config.toml
intermediate_size = 2048
norm = "rmsnorm"
rope_fraction = 1.0
learning_rate = 0.011
decay_fraction = 0.771
dataset = "wikipedia_en"
MLP neurons of a small language model. Each row is named by its layer, matrix (gate and up: input weights) and neuron, and shows model dimensions 496-751. Each number is 128 + 24 x the weight over its row's rms, rounded and kept within 0 to 255. Numbers have three digits each. A neuron's up and down rows have the sign that makes its largest values positive.
After each neuron's rows, "fires on" lists the tokens most often at its 100 highest values on Wikipedia text that the model never trained on.

L5.gate1163:143124144105125128131125172116115098096143101134133071167131134131121150145101152132106176150146151135126088106135138150138092148120118130117141114158136062104072162120124114125123093130121115151139139118125082130105153146126118153054115122101111154108101127127105153115122143112137096130107078150120140136106126123171133127100149113120097127155163150085146139126202109137131101130051134174135142093147120157083094113093137122110104110129143106182116089153156130125119117116099115135154153139166117145145160142131127110098165103126140116134114140120104093125133165103075156128118172159147163148095117124073112116135124141105134139104150161080161146097108133137116097148120134140109129126113125130133148130122108103134139089149155127120136159158135136126113126141133147
L5.up1163:158101125153141160084121074074146137118130139127130121129181103142123121100108123149157166093069150109119123120118129102120130140109121121157140163128148171127085104119097143159116109143129111148085092156112128086142152146126148148118128143120123115119089082127128137163135106161105114148120101134142157101120107093122154157156124090165166179144119145135113125096093095139137147107113112148129150126144138116116081154075126136150150133168132115092085091126134138109102110103130151122130106132081108132147116142115115141137141105160119099119106111126094195095148150157115104129180115196132100144093141110174160136109092142149169151153178108117127102129069095139072115110165178134116172156129139135132085102162113130096165140125145114152121116104135096130124140117118091
fires on: ",", " (", " as", ";", "—", " in"

L5.gate1323:111127118101129122139146141119139116151106153137081047127097077131098154120146146149084129132173116116126171123101145120104137091110149136152157139159096144125102120193159144160117110129134129136133111105131113167197086086145103143074123119137110105165163168141132155190095115127119137118168146108090085123132133118134134116115083131119190073137105150155085115149123137094108182116090143142129164129146109115158145140121175127142140142123162170111149159157191102105130172152141137104117098117066135101155136182106163138145136134110135143103093128133130113158103163161127122108149165090181132132102108120120112178122121128086126131131135136109149099161111109149140138143132160071170106131153090097133144177138130145141128095120146116137147140117119112153143103141129152
L5.up1323:152150105114121164152109138113113094112122092059104114125151145101134147132145130169165098142180152155093113152104169112116147114083153109185113127125113125067130135136146132132108143122153141156125107084128088111120107101135142136098098133142136132140143134145119102088142124125164116131164158120149153150130121117157122145120144143105150100077134115171143169141103157136105123164149119127093101150119161121108127112131116118145172119145164199103118139106119103126136115171113118104127175176132155131159087105124132136162142138088131119121128130128133137123097144147102152146088109143130115121100119144122152122123108144116143133164071088146083151137141142117179132147120119098137106140162134170118129099134172129106110138156112125154120161119168161138130127142173137
fires on: "5", ".", "3", ":", "4", " ("

L5.gate1258:113174149123130165112184109187105118099135111127176131174135114131122103108147114145098103087140154128095143175142156102140123101134118139089132137109123135115155122134128163101121091090139146124113156102133156160140113124115114173139072132136111149078142147138112173127121114109154126120182094171145104141157144124130149156148118171171120140115172145127158127119143120112119150084138123104104147098139145104111122106145125115121135159096164139098110142152161099148159129122111167082106123124103172153103144159097111098135132104117147121114090124100161120129089102136145116148156124094141150114165113133112092084107139104097134107109135142128109141112120144145125131114112159105089152103125155133118126105097091118157103153109120108136128126094126115120139091167135112
L5.up1258:129162173104144107097102099141106126101123133133159140095075147152104139121107139167082123068129139149146148183108109113169140141135121141175101146129116119135115124110116163094079149140108109119131148118164123120175100100124128107102102126112117119162118151140132097118096161106149103124127167166145154140126086112107109177105102151148133112123129161113141159101116143091132128128113131123110129090124125138105110164120117129136082122123127107126083170099145129127124092134117120115152122136177136133153145171112112170134124124117115153127104161140180143151158159124182153144124122102122133100122118100129073143156120132158077083098125149136127133148135149152151159176128122120147150152117161137132152105106128086106133141156131144127126142093141122093132166159120147
fires on: " |", ":", " against", "|", " at", " club"

L5.gate383:102122144126096076097144119171124133167116147141105136097164159097170153121140151112109138152175142136125101124097150123124150112135089122102119096089167170116135130138111139152129138142145165115152143124123118129177130126118127136091168115114159194140098103159128127130114141155115113107146135140139127171135125102142108126096126084135169104104106117136137135105163056087137108118129140124162126135142133135119166173084146140128162102152157139148124113145163111118139132120178127144109095154132127170171163174170158098160113101137111141132187158160086099164123168135148146165166153126131112126133117091136112129131148132157093170132113128136104159093122134168189116104175123135151112131108130171100150119118154135137138167140105089097091154143142121135156101124135129
L5.up383:166141110127131088174120120118142128104146131123118117140121109123136139138122151169127131137172133146146137129104149128150131080148110086102105098094143095122137126165137127132114144140133156103127157103162098111107144123122156191144151090119149090160100107137140117146156114148143139151128108146170172141097148170098100146098116150126091100077123090102188092121140132105134105125137136102113120129142170148154135154114141125127169093131178122107125161136119158108154075114141101123123095150119141109133172207156140154118113134155102154091149086119106171136127157139153153121122120138074111111149138139173128132148125101164090110116103127134103114148135142129142124147156117131131114114090105143115167123146127098126130112153117151171064086155145121093107155088073098
fires on: " the", " The", " Ed", " became", " was", " Am"

L5.gate1816:146129175087135142099144145136099144108070129116111105101111210116161126113099115128142124180123160100092088128166103172145167151173154139118114117145134153083117100110100118089182114136154174154092116102192157099118166133144139137123132115069144147149107116114082115117108126153114105110113131151106042170159099149095165174158139117111088134139159125099158136117129178173137119120113130135078146106162115148131098127125167141132121103115124150151150105156123163168134128111109135109144131105109099152065112123146134124148112121165106114189130125132137109136135162131152154123141093102145103105103124131159118154159097104122185126121121151154117108154155177107116115099151129174112142109073119131126128120117130091082085129129146107164095198130127143098137122119088125
L5.up1816:119135123101139141139108130153106136143110120110096110096140109130129088103116131064105126131083096110138132087147101156086147116098127099081154155092141124141116099084065121126146121103132113158161123100121106095113165127151123162154135100082137127121132127137152124139130095108137116122094127129138064160163105118139136089100138138098116160134124142114104150149153140179174117120096160131105112103120082144132096088167144127144185094106183097143139124127138097112111137156118128106105114116136083136111170139108142131136121115162125160155094155123165124097101124154153078132127089121151120159100106127167186126141130109141086184183091126115097111109129140119129124105085093160125113161147166123124141077113141116118114122114147107150086154108149099094146133113112205
fires on: "1", "0", "9", " first", "8", "th"

L5.gate536:105081143166120096140110142111101113145124164109136101141112100146087091104152149131070142131124059136136137149076140149135140114120083150115126135156135132075129167141086142137119091191150119152129115112150096092101145151131130131126135175098158136152139142135174148131120135112085145109126119152118145120107139126133164143147122098073156086118126144149152067149138146131121121156132137103055128122166138089100114104128150127113170130129086083117171111165130126114095148144136128102070105118103140146175156083118131158118106097097119193156112078172111116104125112118205103121134148159116085144144157168132134202131138121151117088091140161148163102167122092141136144122097128137149124092099122106142124136137148140128107132160111094144121142120152105143112055162152149
L5.up536:156138150147122118140053139119083156121136134147114118159147146142139127140090153111147164158128120106132146097124105110105198105132129102143142167108135174147135133137136120108136164118145102142153110153102109124144121115142132149133150103121111139139099115139175107076095090109115137130133141127115150089097175129079181158146144076105146054136140144134123134147112161155147111126102124121122105127126147085136139158145103114097128135137171166090141155147153093102150123118141109117148120095149126148154159153124121076099128133094142123131143123099067128138075126121118103089164117116143131098108096154086137195167123170085121088101130116119135147084174132112168126094121158139146113122142131132185103115097138130134135119131161135147130148117102114080125172102136121
fires on: "3", "5", "2", "1", "9", "6"

L5.gate183:126160100123162106128135140117140136142168117125117112146132121158137121136109161096079143102111119146115140111151108185092105160112102108071114112110102131159080154103140121129136149137100130132149145110138158148134117148107089099105121129198094128101138125153138150130137108134105104112176173124133092134117163136115152108102149183107114129135133143145176116110134142086114113109161130106146104101129113128125140121082151121154139136111144134073134144104120067154095148126154101150145098164148135137119162136177150108163095143147159112113137115135139144142137135111172156116149073149123089077084168148099084136126127134108108117113106140155136152146118089126145114129135143166063100105110113105107153112152101092204121107142103100148141088139171183136153158113129126
L5.up183:153149128152153095097161116137129116130148114152109145133127080155127139094108145100114152120137134108135159103094086159120111151129105163140141107172139117119074150089121094105128116116104126090166139122138155119140131176095090106102140129171104123120107103129157166098177162158129097085141135140169123145099149114117182154125135138109098156133143195171116136127113094122103093122161132132158113144109104102112144116138184120114129144108133168102137153088126092153129134133165110130103115173109198148114157119154148112165099115169165109121168146140126151089133158133150112133154115139133109091139113153152106123121121120122142142122123090113156122178115149150152075096116120120129112085164159094082162124165105117124102121132135098118180101157124190194152149124128156
fires on: "1", "2", "0", "3", " two"

L5.gate1336:163147139158090128136101137096122159093100132105083126121143155134124122095121154129158112117160114133110113104143129068164105169142083132113136138127115109130134114145103128160135141140131125186162115147126100081107084156161163119103132090143137124127154125097111095146132126105128116100154130146158104168128122136109148131141144116102138190095132108139079134129145165101144149126126171115154132143120150091095072140094149073123125129110122058142166117153170141085122152160135140105133110136152138108138126130135168138159114143121080114136120153140091127091123156160139159164123135104143116077122130113143114182114140088093109113092138139131123110112163123060072093132083109092127154142132125144114056165081112116120129135156140148157137165123121102076132139117134083
L5.up1336:145142168102127097129149137091139127124109091106162122076095123122113109132112114083172125165109134128114126173152068108099144112099113132087109115090140119126150114165108151159145179127142122143179113127120156122099110131100124137109089174098148111170110098180099088155153128122112110173150072157103141128096145107092189093154127114111129107130145103121108125112100121135124131116093089122130129164117122151094151199134109134162164136137146111108161104113153145197167144126139175127105131123151116093105173099135168107145155128159138189147153122158096107135130119133146130156148118115102096117165124165131130083131113111133157145171116147102098145127129060163079127072113083182111147119127153131134116136160121108143143090145157145112134147148131125102145137108128137
fires on: "9", " w", "-", " the", " W", "0"

L5.gate686:161140087121133127157104122132136121135095112153074155133120126124125131164170126126100178130132123103126145102110170098109119128108121110143134104104103139120098120099131119125131134135110156112186143060103118198138113115127117097145120139131174108121131120091126083120139121101130081150129164096146113152114137124120130120107122123155109117167129170096129074161098125106113085148087078122136179145111135153096159105150127125146139162099142142100129135143144147106152140114115097097124100109101145161153118141163110067083085155085139094140099075114124094119134134124107101081128131133164124152120133123163169153144134143164150115108101101098104128113107159121110094116109156134135150135082116166105094168181154157121124124127110113141122136054116113150091150131117086
L5.up686:122122124149089111085115133130120137148131107141140116094140085082057139100181163140107108122142111135165149147172119157183113148141130124179112124116156126142116133109150108071113098148150139125146130153145130167123131162115143086090136115097138163171111139144144157134070127090114123100133121146151108108166080128121127102113142154129134085122093155121180106140135160136144139128111086076147118091136113180158132145136076128122128140123099112133141130145163114139133135132083139122181131145126118147126127146158132110122120118156096111168140159105136119116153142150111131108096170088144180093154138137133156128150100102154124083137118120128084145127110128159153158130153063136147113104125107102151117115089131113138095089100143082095125097165094149111143128115121092
fires on: "7", " (", " |\n", "6", "8", "9"

L5.gate905:122136114107110179081136114134120101129115079087123096094168117166113136109131196136143109149123108087164131146154147126140147131123178122141131158151137165158122169149114156130119117149160095129108111123105190117092135127111145124146099129115111113128138088118124142134130153114138130152118144097164112130154103172118129126141152147098104165095153136124090137165140109116165146159093140118161117166109113079110116122133147127132109156130125091121159133100099168099119156105183135128096125135119116117151113103140100129145100118093161135110142063120155142132114136152147186117133122056154114123139159182151106120122112139152131113096129124086152116192154136105145180118155090133199121130129138111151154124146120137113129108147141150136097125154119095128116184144125085
L5.up905:136141134116125116148093140158119105137157142140168121117166124085114126141089127080114158116099162136116134133176118143106136131133132106111110151129145105121140141108113130106090109161120105174166088136122126184108099123115156117130128134137121165157097060151115131158125157118125114135110117137122155092111144141119142098125112153126136166149140115123134111074151106122137142114072127137097099144117126129183149091124105081130055131102120180091088091102122107134148118135098132120126124113086098098116117181091153190161165122128128154153104119128107145108139130151108100132153112158129181138120140130129130114134127130117134120100132136094128128086125173125134142133182119098113138182097113117048132121163105123141166141126158076169146104076169192098155120089176123
fires on: "-", " In", ".", "e", " c"

L5.gate281:151117088121137119145135160111090125116118130148113095125151090117083086096128159154120153103151149150150095151168111102099129092113097108132096112103131090146097129109152128115136115153135147135089140121140176131103125107110148130122140061154089152133119113168098116159102094105146118126110107132126115119085101108118094134136137140135145167105150092162149137133124164142154149092163139122152150101145099132098144106110115137156110138160148115118076125117153120123082140110113120126076145150120121125134095136128137111118148093112142130152141152135072163099128114153110101116126125097077117142123109143128145123154114109146142129129121112128145117123111101135160071089133094150143156099127134110146146152095127109111128124112109137090135097166162118156146108109110156
L5.up281:111110130099163145129135166110123166146067114144093143122145103121088114159105143148105098115123106152158109115136091112140136083112143150107137103107161126119107139117140099067185150121108177122100130120122160127106079144144105130122121106084125126141123139144139169123135127164150089140121097140080131114121126109135138166121122169116129117117128140132124117097100098134142128135152165112111135156109133149114126143102110157120127114118111113128095101142175120165132134147124131162190137154133144108108110158122172136131121111142148117103142112160106139106118109136126164130142128123163104151154118157185133154139117109140080098145139107130135136076126119168157119132117168105128130155142146092127133120131122139171128065166121142135173112147139131162175124149131119
fires on: " |", "-", ":", " of", " to", "|"

L5.gate181:125116145101156124143111135102164127163149134118137097140149131159164106075143138120110144146104180148156151158153103096095173181168136125084159093102130129093103144115126099125133139154114128084132122110102116102126116084146156102158165098137114098161101087136140130116094130134121121123123164096135097185178166130115096096126148135130121108123125169151125122144132163117125098168127165103138160107161142126134128116114157113083117153105095160089146097104119135148115137153144110124128104133138156151096123125123127118154114145161154105114155083088137077167190091116145130087177124157107121145156109119119118139121131156130147124132099094134136072126119119145134146101126121118116129135130107113149133165081149108127137116170130123097112109122126084141177116142120180
L5.up181:153132137150135104157180133139096110119136089114138124148119111154127088099123127116100126146123141137131105128134139107141154145190160135108158123117125148108119104139125117122128103135107096135162103152140168110115116152103178137135118119180115139112132120142128136111116156109126122130166115122174114111139164106151137110136135092129162163129162141154090122112136070137094147119100091137126192093089116114145080133109090054136136090119102177155100097123110140114133146134119098134133145119135124140141161166125093099128129181175136159127140128130131106177124121145130100136125131107118121144189154115137102099113147119160175127123070146103166087164129130120119138085078108102117148119140119149161140163153112127088172125141130181114148135121166156147139163155097163
fires on: " ", "1", "2", " K"

L5.gate447:121127150111191127138122120128133132101115114130106138142131101139140138061143115097093128156117113123132134113146118154170120116128096073163178086113105108113108112109093141098136080108115108129157163160144071142156088112083068132152123128167135106121119108116128132171116109143122114125147129118107166160119133127102100075129141151149130158120119117134087108139138164141113120143162183064114143117102123101085133099101157153123143116087134114107099152158137127093153149166134127131102140122121134109185119142181169145125108163126133148098095128124132177114106123164129099128126125165141088105142100074172119139122178103175170124098110158143111130146126141124098108091105129126142143119120106103127123116127095153135141131140150134114131115127168146128160145087095141
L5.up447:129161134134115139123133111140134155139104129157154121136084141100133160126103148180152106137129134099165104140129146161153130145128131122102149150124127136106117151155131097185150164148106116123126120151171114102123179132109119129123168113147141124145134096102090130139106151134137121123086141104129080155154122157142135120159092101163111101150092184142122140152126109127139127077115101165127096132101146117115138097132134108137109099113104143138175106119171123162115132129076112126103156129128144089113113159162139136157102124133117157182085142104150124121161138120126136098183118111100162152143125116139098135165153101132117149132144129115136185160150114119116115093171163085128130136088148135110114129117136065147121153151131121159113080104142096127110131151127145
fires on: "\n", ",", ")\n", ".\n"

L5.gate290:141152163137136119135087100133111102111171120108149083159101117144146101139114128136177166141145147120155128124132132158111101137137141119098121099122116122123152146109124117156099110112129099119115151158140168157089137113127155135086165142113150103167088144125154141114093172110176123169152135130163114161105172084153172118142109128078097146123111097179122079145111138107131132124094136123135146119153129140141161117097151128094142137162068183140139078140127152104159121095094145163151112079102107113129108117118092104162109107141132149139124113192164130145119092096105143131106135162101149121111133132143149149115109101141135163103170131102159120155149184118169140140100153130145100163124112102175154150113114137088117117105162148153163122147120162109094123097129143
L5.up290:151094102148142142118109165115142157122138100139099115120126140130129138122140104101129094116133127051140113120149131147138126166119127172103122166145130135114149146152084104154155166119118144147114150138108100117109140109083122147097127179144110065115147095117148126133127094114161129116131132115158131114138097110133074114159112100084173145071103162170146153138112115148114150136131159123104165106136150131126170087094127103139127163109071163093105141146134149122110094099144103163120109103158108132126109143119104147130130160116150129137146141153135127141081120160156145133130086113138121182163132122132174146112134109148122122118128131106132143123135123098123122091141123170115122122084126141119097146136104120121137103131140188117121098144169127139089120107084157
fires on: "1", "2", " ", "3"

L5.gate1509:144088123136134157138098140157141114155147116108135159149088124108128157141139127130102135154083165112149165138121127119132096110136117112151155134177153115130126098133133126127162111148112135124125127129134138142179099128113148114093130133175143155126128162120129124101157151136118099148133097153129134107099108082154096099115150138144122147132106141136136127138127174137115096103122134191149134088120155146145143127133109105139157102114171131148145114126134102100155170066121171122077078119149111097131115144140106133127110113086161056141146122138139151137115116091167115090174137166128158106104130142116124146135154118127153179119109123160123118118165126137143114125130126149119113135116148115165124150145108205097139177139147099171140136143118142155073106162152110
L5.up1509:141168069105147168128109119127154147112152145128155130120110179126135142195130109146081145141097129153103131107173105156151147094109090122116115106147173156132118110155140167130131140101098116119095113101100110123128104170102117103100154130151169135134095168110148142107142120138132134106119101153109112109089122108168114131094123110128149136142105152139135171157151131135140176156080111167173144115150126179100127181140140102109136106061158174127143118128136136020173145111106122135101102101132128175131101121114162129093129096106160105125166117102124143111150109108111086122163159127156109111085104118152100109154138116163117145132139102139150133121126150118164111127148139135110103132129079122135137144142156150126103138114111140175125133169170121131115132117134123
fires on: " |", " ", ":"

L5.gate1717:133134112139136104152127111121090113120111114090135132142103100108108141142130133158123107088122142164160123150122130125114105125115135120134130085131117142125176109121135124139155115102148150128141135134153091110131079135104103110129099097162158145130114084110132113127144169188101074106134095133111111101108144120170133138130112112105087090132115180064130131108156104133106107107211151132118144108118146135126124120122159094048120099129111116131142172138140133082114129106153123136096100102125133173107125127145136156103138093143099110115113129147174130131101115157133188104101120124128118124105150095124145104135114147080156093170122132118143112154130137154129131134137154108143129119151083165102111102102129125139088140127129137106111094118136108150182167110122122
L5.up1717:138135123112162092141158131124143066109102139192120122087102087152147153110130080144163147113152070153100155155113160121168138066128102115161125112123124116123125145129117126122144136106156132133127127091106081142157177141126117161101112132126116145123124151133099133136099086148107137087138168126168121117136141139160086132138126146125090132107111132169136116126160129156124110136132154135161127118097127133117134117097131114160118122123152141105133103133088096133118166134147128132159076150128167101163140136143138121134128177111137176084090086124165088143111126139086127080112148110142113152115149114159115129102106124158134110176111167130135147152142151128135135153182133097140137198148120124130137132138133086112171133165151162098082102181094091134098155155105118
fires on: " the", " her"

L5.gate1510:158123156095159144152115114134171160126145093144149084118129104105127164137127100161129183140153124113134146143129127172132149120135139096142138122146117115118134109137127103132111133145145099156156144100138154094171117127093131142158153101149090109142124136138155115126137124162135090145099119145136150108112151077117099125115162090087142174108133081139080120116112182118149088060093085156181098107122140105089111172096184123111087123104120145148097135119127175123130158116103142199150076081111130128136116151116159168117144139110146118147115145115079160144125138112130152112076121209125133116116125148111139133147150167186132142129098130111144105119136131126117116093129085136140155144109134095134139134181112177099178113127130102099149158157158122127128167125148095
L5.up1510:107145171090135082093110078138166151132126125137155129104112137137089129144143105173104126139121131103110142154081119133115121136137132099117136123117136116125161120150088117133127112174127133148102146095141167106132145122115119142136127074140060137149118138105102099120109134149150146121118130102162124124087128137115120155138111102114151170157109115144094118082128092140131157108093117147129119148135132143137082138057135138142146090091081126106105106145109097110110081144090131160146049092150142076098163154151127128117099161113152166141118125112120137113124134134121100117113143103110109187119100126123143122145134150095177130151135131145145099102112178126143131130137146122124145139107181118109112159130059131101083110138129144124122095116147095131135078134136117
fires on: ",", " in"

L5.gate798:081192073122148164143100141103139140134170120133134082113159103129098128125121121106118140133113119140174147161131124135111155087126135154150131122170124145117130101167145150105134101148128129090122137121135127131136113129172095142125164135118112111110105123121171135083126103149125117141119126110090125114076121114147122109105178122124120131106099124120117152136146177109146162095165142130169172117161135134148127143138121121135138119156135115105108145126144116091084156116126148152137137115139154112122133137113147112116143150109099091134127129145109144118111080141094144147148104116105144143117127143116145115125117168133068181147155142100118098154148113090135158155129111137142120115117113071142143152132127138123150105079124121124108114152156105140160126126082114
L5.up798:140140108161146153127123133113153148128130151137107099062158143124090126153097065138140118117112151131142135138140124119128146081145082159146142141178157118141136184154092148108138110112102139099077090144154122135137115082158113111116112109098148118125135173153115159131118137150112102141146151127137116124124170102128138079111154106139107143098132161159103118174124115119132119114099149162152145111154148124081105136129135130152149120106080148084106147143123120133155151165126134144108113115160132108146089134122129145109117175129129107086123147138108119111128114132121134130153105147119110119158118121107160111094096173123122148146134142092112120144129130084144152153123142126144054131125103096132163181125170118122105171104120104122085145155123146124145139146133148
fires on: ":", " details"

L5.gate56:178116096140157168132123120157151128111110128140121092105125116114116140150139124128114099172112139098117150132141130182128141115149141125172117105139146136138136097117111112136120142101116100149083110161101137157134126135104168142124113082142124143138116138084152138131109115109109151148149140125128131111125093181159109132116076133142130145139124161157104074118128106118149146128134080099145156126080116126123171103124118095101127115074139103060134114163132108146130120153142105117085136108065146145141123178155109138166145097144150118155182097117099125090114155100105127129129143105157120127097067141113116144118138144129173143152179152117077095140102139120150117135113142125139085153125106129111115076168097114115154107137095146133136122136104124109099112138098119
L5.up56:122118083113116093148159158107113139107192118104118137101131095152096139150143139109157102133136109101123132085112130154157134123152107097161175127158121102160167136140130145110107151151148156151120153167105133130130180127138113097119156115099099128164118119155123141115099106103135148120125122114131143097149097124159135126126120169132136139129163128124136173121101139088099135123137126104118084134094163160117122135143155109160129149178137105129170114110101114118167160087172124125195085160162092114098113111147109114135112104124101137139102124136111141140147119146106125170064111158132120123183138134105150166104156088141136149095054125118124158129117104148126091115145111115126133128151092137095103120104123134074155079099133109116128141081103111156127091104125159
fires on: "5", "0", " (", "ri", "6", " |\n"

L5.gate375:167131108135175147147158146130149141113172129108133070092125118145133111127167132170131125123133143122133181177165116135139162105117160156141134104167126130179121130111076172115126106113141150134119136147131148162119116136159093195087133097132110123137100108128179166137100099108094128123106161134103131086129097140149090145103138114141141157113151119073131111080114125105170124092161081122176147131126116148115138116115141129145122151114131178130107137089148127167084141107113128096114114130154137157148151138116085116112122148088164122146123096114172110112144117120151102100064118113117144136132128148126160139094134146115101080150125128154111123162149141116116080130122146097131080138118128102142133100127170130091145192111101136129111129124082162182124147121146143
L5.up375:122122127125096159130117113153119142118168128128136094091103100148172127057127066196117164095157125129107110165126134138117127104135124165133138120149121129108125130151086166115152119185119139115079150127100124132133123145149143160110120092196169131127148120160145117127112075127097120171120149140141109114162141112124068097083116124115154149131104086100134113144093139120159126125126123117194174127122101124120130174146150115126104105097134181122170163112138111132095106127121136128151108099118168156145120123097121117146113116099110102141134115113134148096177132141103127144131079116134109084133126147123125161086158161142107095155118119144114135097128166169113082125135136107113123147111167149083091123115154119140147111134146138141087103124124175111126132116105132
fires on: " at", " from", " of", ":", " |"

L5.gate1311:116123104154125097134137151091127139151148122124111085113128137138135085119149139137088080122164093152086135115099130103148130125097114134099121141130106106125111146182153122125110114140110105122134112137102158156140095147152125160132143077091107154162122116103174206126173146153146104108122072131163122097108161092134119131124140106140095156128161116170106124156107159135100115105131149115118113109143123119127104137096149119151130136164153145158150102149157134126110121158170153156142131109119133086112110132154139122079175095140105114140167159105074127126161136168148166110169143112164126099119111139120145125129093160137115144121144132087147105156123127154150165127142131129126112138081115136147105109090149150116103147110125095156125134105157176165150086144124165
L5.up1311:135129087107098154110110131090150140126135118123119155150126120153109102108122130159115116123130144117124170155146107123174113128095091148151097122112148140087119139130104106096119117160141127131081096110143128124090136153139092102103124105098090123139089186139122146080099154138108117143131113107137142125106118109172184120116130129105094112120161121159139134099128167144129084116112118111132145136104141113179150133099123131133120132131136110141118090148114145122135105166168132129109179170131147132122141142134121106136134115119114090130129131143128138138117110083097138137102108135158129095186114134147129104134151148096109064165163151159113115164118113131094140130119074127127137123140147142122102133125133131080135120162145139169125145163163146100132112165093129
fires on: "2", "0", "1", ":", "4", "8"

L5.gate1589:125107091118122102134135105139132113089095090119103149104120121125116129152133096158098100136151122126127148131148155141149167148120151085116127122090118160147132093094137136137118129128133108155151128128096129117156146140104151135121121173126132144110136125119126129128123122125140136116128137121143158124145109125111131105139099122120128126144108123081104122087113120096121092133099135116155127111103082133081103140146133171153161119140129137107121151128150132128122114149181083163128120124095158122144095133148100126174195144144190129083117115116120117136140174110156133110127145094102140124123159116132131152081148092081133102146115129129155130144111115102153163135166149087126126120107162097141102161121162137115140141160187123136120122114126127139136102156098098
L5.up1589:137127119135116146102165135098110128111118129122101086153113115096125132115110075124120090159137120128102098124133105122155150134127112136150169125144112110134086130115164102107114139088133158120086090116144113108118092144138128097140146128085150109103146120146153138112141136152141133112118170136123117150083129144174112137110121138181152113131126111165121156093137081093115120136146116160118131125116150096140125167133110114139155144128162100124124145084154151148157110089099160135130200138160183083115153139138169122085097100093101162158128159106115111143157133147151127134147116133117119138106114157127105155121135126131132129116129132137173133110112102127173125102100133134165133164186152159140129133157142134102137081101100116138141104122177132114137133133133126
fires on: ":", " |", ")", ";", " ", "3"

L5.gate1097:154124103133141133135152115153136121112146110077111123164141101129119101137162177155146172116083163101159149150126171123139163150182150142133133096138101152137111122107092184086146155133155140165187115119161136188153127155150140138148125120115154116131123143114162175119118092159115139133139102088143131131147162117136164092130131123143174129115100122115127141111131089132129145122151108125132111127134146102156094143128137109160150093086106131116131106107121122148135133122136091157099127125140126139145132165136108126169141116106138112111163126170149112079142061151146129125119143110178149094160136142098142137198134100147083096147157072115175128118134155122140101117111102137135129126142111156151147077114141130100149114129047137139143162162124112107135102142172130
L5.up1097:097143125136100162141138086117153127139085090111137106175135162099085110163112115132137146130156101160134130103119166099171170140131175097108101118112114160132108145089103130141123103127107082153137131144148139128108178151109148143187123158100146129119108132120131103114142105144137152129089172102149122136130092155097105127116165172120126152115158112163104137078196099143107160146104157138063129156096109156182144102147157112184120143090161096166127145102116140129120152156105169113125119136105163117169140106127116165144137122099125111148100138131154100119124104175143136079159138141136103113106146141144165094151139123104126105147162102140129142139161132145119084105180137073185088154129121118102087135165126150109153126186162099113148139116126116131148119127184141
fires on: " ", " In", ".", " early", " in", "In"

L5.gate659:144144065152107140133152090095100153139105085088099094175125131111120142128165108153113094113151126078153095111101111131178112089139139130119129083119131107157146131182104169117126153114119125120145140135139124109129118097136101143145138105117195110122112109116112168130122166134125128143140099166125166120167114131106152135111154110118111135093172175128118093103142116140090108107128114156166179107121106132116144163102136131119100144117115073136135110170095113114112092171122124127110112117093124112168130122088104138108101106140058122141140130108141153115122109106109107144155151094097146133169145132132129122125097146144150094159130120117134133102149157105116124158131130124126095141087098168147151122171128152134138131122121127089123101138126115105135094100119109
L5.up659:122166118152138133113132124131140116156074148137137102112115091119114108165154100170143123141094108142136098080107112135127100109115102116146147121105145140157135159167118152114115103072116127078144126105116163127149142119120103126152101120135132119176111128096081165119139125153088135156079109101157113166126118118123155130133140074134126121111154143162148088119125143109120100120123132086084115132109124132107127110115097137133132111109147094097149112146114108118112115155170085136088145121147146089180142113065152085154156120140160106124070119103124133106140139099122165135090100068088089160108148116135114143140125154123132123138107107125063130120130141108144163139133158158144137141137144165137117140155125129134123098158135155109115136133102147146136122127108128
fires on: " |", " the", " as", " The", "'s", " at"

L5.gate1271:117120137133088138155127135108161140123090136123119129117119126108103140130156094118107128109124130126143148148112085114063117112216126155107162124080120171127191096106109148124074092110162145123127110144126119141170091137106117166102130145119177124141128114150092116112096105133122137083121136118087126123123131127096175133143140143079136118105198145137155140099105122108133139103113085080132157116147131177130124120103154086113086149100130163106113147113125136124110118128169151082111097142122125112121157149130139147142135115114162146150117127117158150106158100068151131093103142096107141126107151148139118143128158068139099146124145135118110116114151136089142133121138098146125145129157135122129114132133128153148134141141178085123122123167133122117080121059145144
L5.up1271:189112105147105139144114112105127120165133130158168124094106133109133136149108093083119138145128132112124190103123141133115071162185127150115131141145128135130112128120121177118116126167154104137140136155107117091133108099151134172147111116104140122160138167155140076135102102134128181095109126135098101136072118146099159108124121159119111122138169137149136142123122114076152140106107149151169152106163114142106110142156105120109115122124143176171118127112133119122092152098112127146158143107099126141131139181152124162140128122115160141111145153125138152138122139072157146136169132128112149079121149122153120098100133092123102109091142139108140053109132120123149118161151130153125184131136147107150141103111141137075126091164166112099117158171148149094126098156132119
fires on: " the", " |", "th", ":", "st"